MLP neurons of a small language model. Each row is named by its layer, matrix (up: input weights; down: output weights) and neuron, and shows model dimensions 64-127. Each number is 128 + 32 x the weight over its row's rms, rounded and kept within 0 to 255.
After each neuron's rows, "fires before" lists the tokens most often just after its 100 highest values on Wikipedia text that the model never trained on; "fires in" lists the words (lower case) most often at its 100 highest values on Wikipedia text that the model never trained on.

L4.up293 [187  85  93 114 184 117  97 175 139 115 132 137 110 135 111 166 161 175 105 101 112  97 123  99 126 116 211 122  91 126 143 123 125 117 152 190 116 111  86 130 131 124 106 143 122 117 132 134 103 102 154 120 136 157 144 126 127 103  88  97  97 121  93 130]
L4.down293 [ 52 168 140  99  87  67 146  86 105 139 120 150 135 127 152 124  98  79 117 114 132 165 125 179 184 105  19 132 212 178 101 142 139 154 101 101 126 125 161  89  93 156 150 152 164  94 154 126 115 140  74 102 118  94 121  85 110 165 149 158 141 115 143 136]
fires before: " |", "+", " in"
fires in: "0", "remain", "remained", "10"

L12.up259 [ 94 150  80  70 149 104 141 127 145 139 203 118 179  78  91 126  98 149  74  82 124 129 165  76  86 203 197 186 132 113 160 144 139  96 109 100 117 153 155 103  88 130 172 134 108 113 128 105 139 110 136 163 102 163 140 133 137  41  72 143  87 140 153 203]
L12.down259 [155 131 100 182 137 119 109 151 139 142 128 120  61 124 148  91 114 136 145 135 155  79  79 115 115 119 111 117  75 164 137  95 180 120  97 180 107 104 138 139 163 126  98 124 217 159 153  93 152 118 149  53 121 118 116 122 129 145  74 160 141  94  97 145]
fires before: " ", " the", " his"
fires in: "in", "to", "on", "until", "of", "upon"

L13.up220 [110 173 181 105  85 167 142  78 142  50 121 139 175  98 144  94 139 127 121 150  98 113 131 128 164 129 167 121 106 136 119 164 122 126 133 177  60 140 109 102 118 137 131 141 119 154 121 142 133  72 142 108 111  72 120 143 151 170 141 153 135 112 139  97]
L13.down220 [128 102  82  81 139 110 158 161 196 146 136 164  80 139 167 112 134 117 114  94 205 129 120 141 125 106 140  88 101  98  78 119  99 115 137 141 178 106 131 159 156 118 131  88 148 128 178 103 108 159 120 115 156 155 145  85  93 112 152 116 160 105 158 162]
fires before: " |", "+", ".", ";", ")"
fires in: "1", "0", "win", "10"

L15.up51 [113 188 177  87  85 187 131  81 140 101 158  72 146  78 136  96 156 119  77 137 167 125 148  89 108 141 133 168  79 167 124 163  87 149 128 107 116 123 118 117 171 113 132 130 133 174 105 104 145  96 214 113 128 157 126  87 147  73 154 154 141 143 148 115]
L15.down51 [123  74 131 184  93  83 173 131 109 137  93  85 128  62 117 138 129 105  98 115 118 146  96 151  71 158  91 111  81 175 122 155 125 188 143  66 152 191 103 117 131  80  79 152 156 135  80  94  64 159 139 137 118 161 121  83 141 169 149 142  61 138  82 196]
fires before: " |", ";", ")"
fires in: "0"

L12.up518 [120 156 134 144  91 119 108 119 140 160  99 150 118 174 146 132  96 140 119 135 120  53 154 157 167  91 126 138 109 106 192 148 133 114  94 101 124 144  97  88  86  98  74  95 125 136  95 158 122 154 159 107 127 196 171 163 126  97 154 125 156 147 116  97]
L12.down518 [148 106 167 123 166  76 171 118 100 136 126 106 152 128 172 159 116 144 129 202 157 142 126  97  76 149 113 106 203 130  83 107 115 149 136 124 110  45 135 115  97 162 139 194  86 110 123  97 116 137 159 173 143  74  79 141 157  95 134 120 101  81  99 170]
fires before: " |", ")", "+"
fires in: "0", "2000"

L15.up386 [123 165  91  86 118 147 118 149 186  97 184 167 141 141  99  76 186 100 135  91 123 123 103 172 156 142 193 190 108 131 101 110 134 171 117 129  91 159 173 124 159  92 124 147 106 155  89 103 128 114 178 131 122 127 146  93 137 115 129 178  61  96 102 127]
L15.down386 [ 90 108 144 163 171 165  38 170 129 177  98 133 134  66 100 121 167 134 129 182 132 115 130 143 136  59 109  77 110 157  80 106  96 147 148 165 148 134  82 116 134 104 132 153 170 148 156 112  88  80 134 131 124 155 116  80 140  97 145  96  84 113  45 109]
fires before: " |", "–", "+", ";"
fires in: "0"

L2.up579 [113 136 195 129 138 187 117 162 170 113 125 123 152 103 187 156  97 111 105 119 214 183 123 132 151 123 123 141  87 190  95 151 159 118 144 153 143  98 113  92 144  73 141 140 134 174  93  87 156 139 185  67 141 160 160 121 125 139 142 102  66 109 202 112]
L2.down579 [ 98 124 176  69  77 156 111 172 108 102 152  75 143 117 178 178 113 112 104 130 170 166 135 163 139 105 181 127 137 168  76 144 121 118 152 130 117 137 132  70 133 132 143 138 130 190 104 133 126 183 173 113 140 158 176 138 132 122 106 136  95 149 134 128]
fires before: " |", ".", "+", "2", "0", " be"
fires in: "0", "10", "may"

L12.up155 [133 143 121 130 111 106 120 111 126 129 179 139 111  49 138  81  57 166 121 200 161 133 193 121 157  99 150 131 118 126 118 111 150 132 138 106  88 107 143 127 173 117 163 109 137 146 100 135 130 154 141 164  59 130 148  87  91 209 144  87 112 151 158 174]
L12.down155 [120  87 134 109 117 153 136 100  75 146 155 180 134  46 131  96  69 161 116 123 168 135 126 112 138 105 220  56 159 131 134 100 157 117 178 102  75 112 134 139 191 143 122 139 133 123 126 151 128  92 164 111  52 115 144 125 109 168 174 108 151  98 104 154]
fires before: " the", " a", " his", " this"
fires in: "during", "to", "following", "of", "in", "for"

L2.up659 [ 92 144 137 120 121 146 190 106 144  98  66 175 178 117 121 172 106 175 148  94 172 114 143 125 121 128 145 153  52 122  87 126 179 126 152 105 117  75 151 135 113 146 106 126 158 146 115 122  95 161 169 123 187  91 139 155 148 120 128 166 128 126 158 129]
L2.down659 [111 146 163 140 117  64 176 107 175 105  90 162 127  99 104 150 114 146 130  77 167 114 141 169 100 128 168 168  61 121  94 132 125 132 118 108 118  76 124 129  98 126  88 105 159 156 112 151 116 154 158 102 156 101 151 134 182 120 154 174 141  75 131 151]
fires before: " "
fires in: "january", "november", "february", "june", "september"

L5.up746 [135 130 160 121 131 151 161 148  79 106 139 151 101  87 100 134 133 146  81  65 136 168 120 105 118  86 187 134 124  91 165 172 177 157 161 159 100 162 124 160 154 104 165 150  93 195 112 172 185 136 138 143 122 143 115 171  81 185 133  88 122 106 208  93]
L5.down746 [109 132 165 130  91 134 139  98 128 119 141 147 143 111 122 127  51 159 129 123 123 114 143 102 113 139 145 123 150 128  81 156 119 158 202 141  98 181 181 151 147 133  97 178 135 120  97 134 131 135 106  90  40 111  99 152 110 123 113 126 197 144 102 155]
fires before: "ing", " the", " a", " of", " he"
fires in: "during", "as", "after", "although", "while"

L4.up44 [161 169 134 132 121 146 106 136 194  70  88 127 145 131 150 125 134 163 126 126 112 120  85 142 142 102 148  93  90 137  72 139 172 141 199 176 124 183  68  84 185 158 122 145 178 155 147 163 185 116 132 177 138 137 143 109 108 146  83 107 105 149 123 120]
L4.down44 [155 155 108 119 125  90 125 116 192  94  49 149 123 114  97 149 183 111 127  76  93  43  96 177 141  89 110 108 127 128  59 146 110 167 200 156 101 214  79  93 149 140 127 120 166 125 115 114 176  73 129  98 100 155 116 172 114 157 111 127 132 169 182 138]
fires before: " |", " was", ":", " is", " votes", "s"
fires in: "it", "total", "have", "date", "density"

L8.up477 [ 89 129 114  94  95 164 156  93 132 115  96 132 129 120 119 125  77 112 160 123 176 123 130 121 184 157 192 104 134 163 123 135  83 156 187 141 128  75  87 126 129 110 108 161 175 133  73  96 152 104 171 124 142 152 187 125  79  74  62 164 164 106 159  93]
L8.down477 [ 89 199 141 119 108  83 138 138  59 145 125 107 155 113 132 121 105 106 154 135 115 184 137 101 124 218  81 158 136 125 118 124 114  68  90 164 142 130 116 116 111  84  96 136 183 131 140 130 122 146 105 143 174 116 101 119 136 108 114 140 147 192 173 129]
fires before: " |", ")", ".", "+", "0"
fires in: "0"

L12.up207 [113 154  84  89 150 128 143 176 168 155 158 151 195 142 143 161  94 131 118  74 137 124 164 153  98 171 126 172 122 144 115  70  92 129 154 132 156 108 123 137 157  98 158 113 138 163 130 107  87 141 106 103 102 150 111 119 128  79 126 154  88 130 173 179]
L12.down207 [116 108 183 116 146 130  90 152  34  97 162 125 124 142 134  81 138 164 108 108 168 157 127 179 137 148  79 100 119 124 142 156 128 137 136 165  90 187  97  90  67  98 147 161  11 141 110 136 178 109 131 144 138 111 114 122 115 148 171 156 147 166  81 141]
fires before: " |", ";", "5", "s", "0"
fires in: "0", "dalsbruk"

L4.up206 [100  94 178 126  97 115 108 132 170 127 117 147  88 133 104 100 148 164 118 183 116  96  77 115  88 131 190 158 128 187 144 149 214 132 156  85 129 161  88 131 105 120  79 155 186 159 140 156 194 112 176 113 124 160 117 150 102 135 118  90  70 110 165  76]
L4.down206 [123 116 158 147  78  77  77 109 100 124 113 164 119 138 101 129 125 139 130 135 146 120 155 159 122 138  90 150 155  54 189 166 122 155 174 126 129 187 147 120 124 118 122 195 171 108 128  44 136 157 107 135  91 122  84 120  96  89 148 114 136 185 163 147]
fires before: "ing", " ", " the", " with", ":"
fires in: "during", "in", "on", "along", "it"

L4.up647 [ 70  98 104 139 112 128  93 120 173  89 185 113 123  59 125 106 109 116 147 113 149 103 143 218 147 164 156  87 115 119 138 148 144 114 130 152 166 128 118 109  52 117  74 145 156 151 116 154 118 124 133  73 154 140 158 118 127 117 114  79 129 142 163  81]
L4.down647 [161  68 131 196  66 106 118  94 181  60 232 116  98 108  71 134 164  74 126 140 137 110 160 121 126 145 207  66 114 143 140 146 140 117 146 126 150  98 169 118  97 160  72 181  80 184 107 148 162 109 158 127 123 122 142 122 185 103  95 119 145 137 130 110]
fires before: "ing", " the", " a", " of", " to", " "
fires in: "as", "following", "while", "during", "with", "prior"

L2.up560 [101 138 104 198  89 144 167 145 122 140 149 132 140 142 173 105 121 102 108 163 172 139  55 117 146 130 115  94  97 140 126 114 133 149 154 181 103 108 115 133 109  94 164 152 150 105 166 120 157 116 156  52 136 210 153 182 106 139 121 119 109  63 136  93]
L2.down560 [170 149 121 153 122 121 122 121 130 163 118 104 130 164 176 127 100 140  90 123 165 110  81 136 120 143  69 112  99 150 123 118 132 129 175 167  89 156 137 153  73  69 179 155 110  99 124 142 142 109 111  61 121 196 149 124 111 127 141 113 119  58  92  86]
fires before: " as", " to", " for"
fires in: "known", "such", "these", "similar", "referred", "various"

L2.up55 [110 181  96 124 126 139 149 159 156 107  58 151 132 109 124 172 151 148 152 149 182 125 131 114 116 163 173 152  66 155  75 117 151 134 157 160 111 122 139 114 128 134 125 109 128 189 148 100 120 178 178 126 155 127 177 170 124 117  89 133  77 135 171 198]
L2.down55 [ 96 171 131 123 102 108 146 157 189  90  57 149 135 127 106 159 135 161 141 114 185 122 144 132 103 145 179 172  83 141 109 116 173 136 138  99  78  83 142  89  91 145  91 116 137 166 136  93 115 191 182 129 153 119 167 154 135 128 140 131 126  56 113 164]
fires before: " ", " |", "ian"
fires in: "february", "august", "january", "october"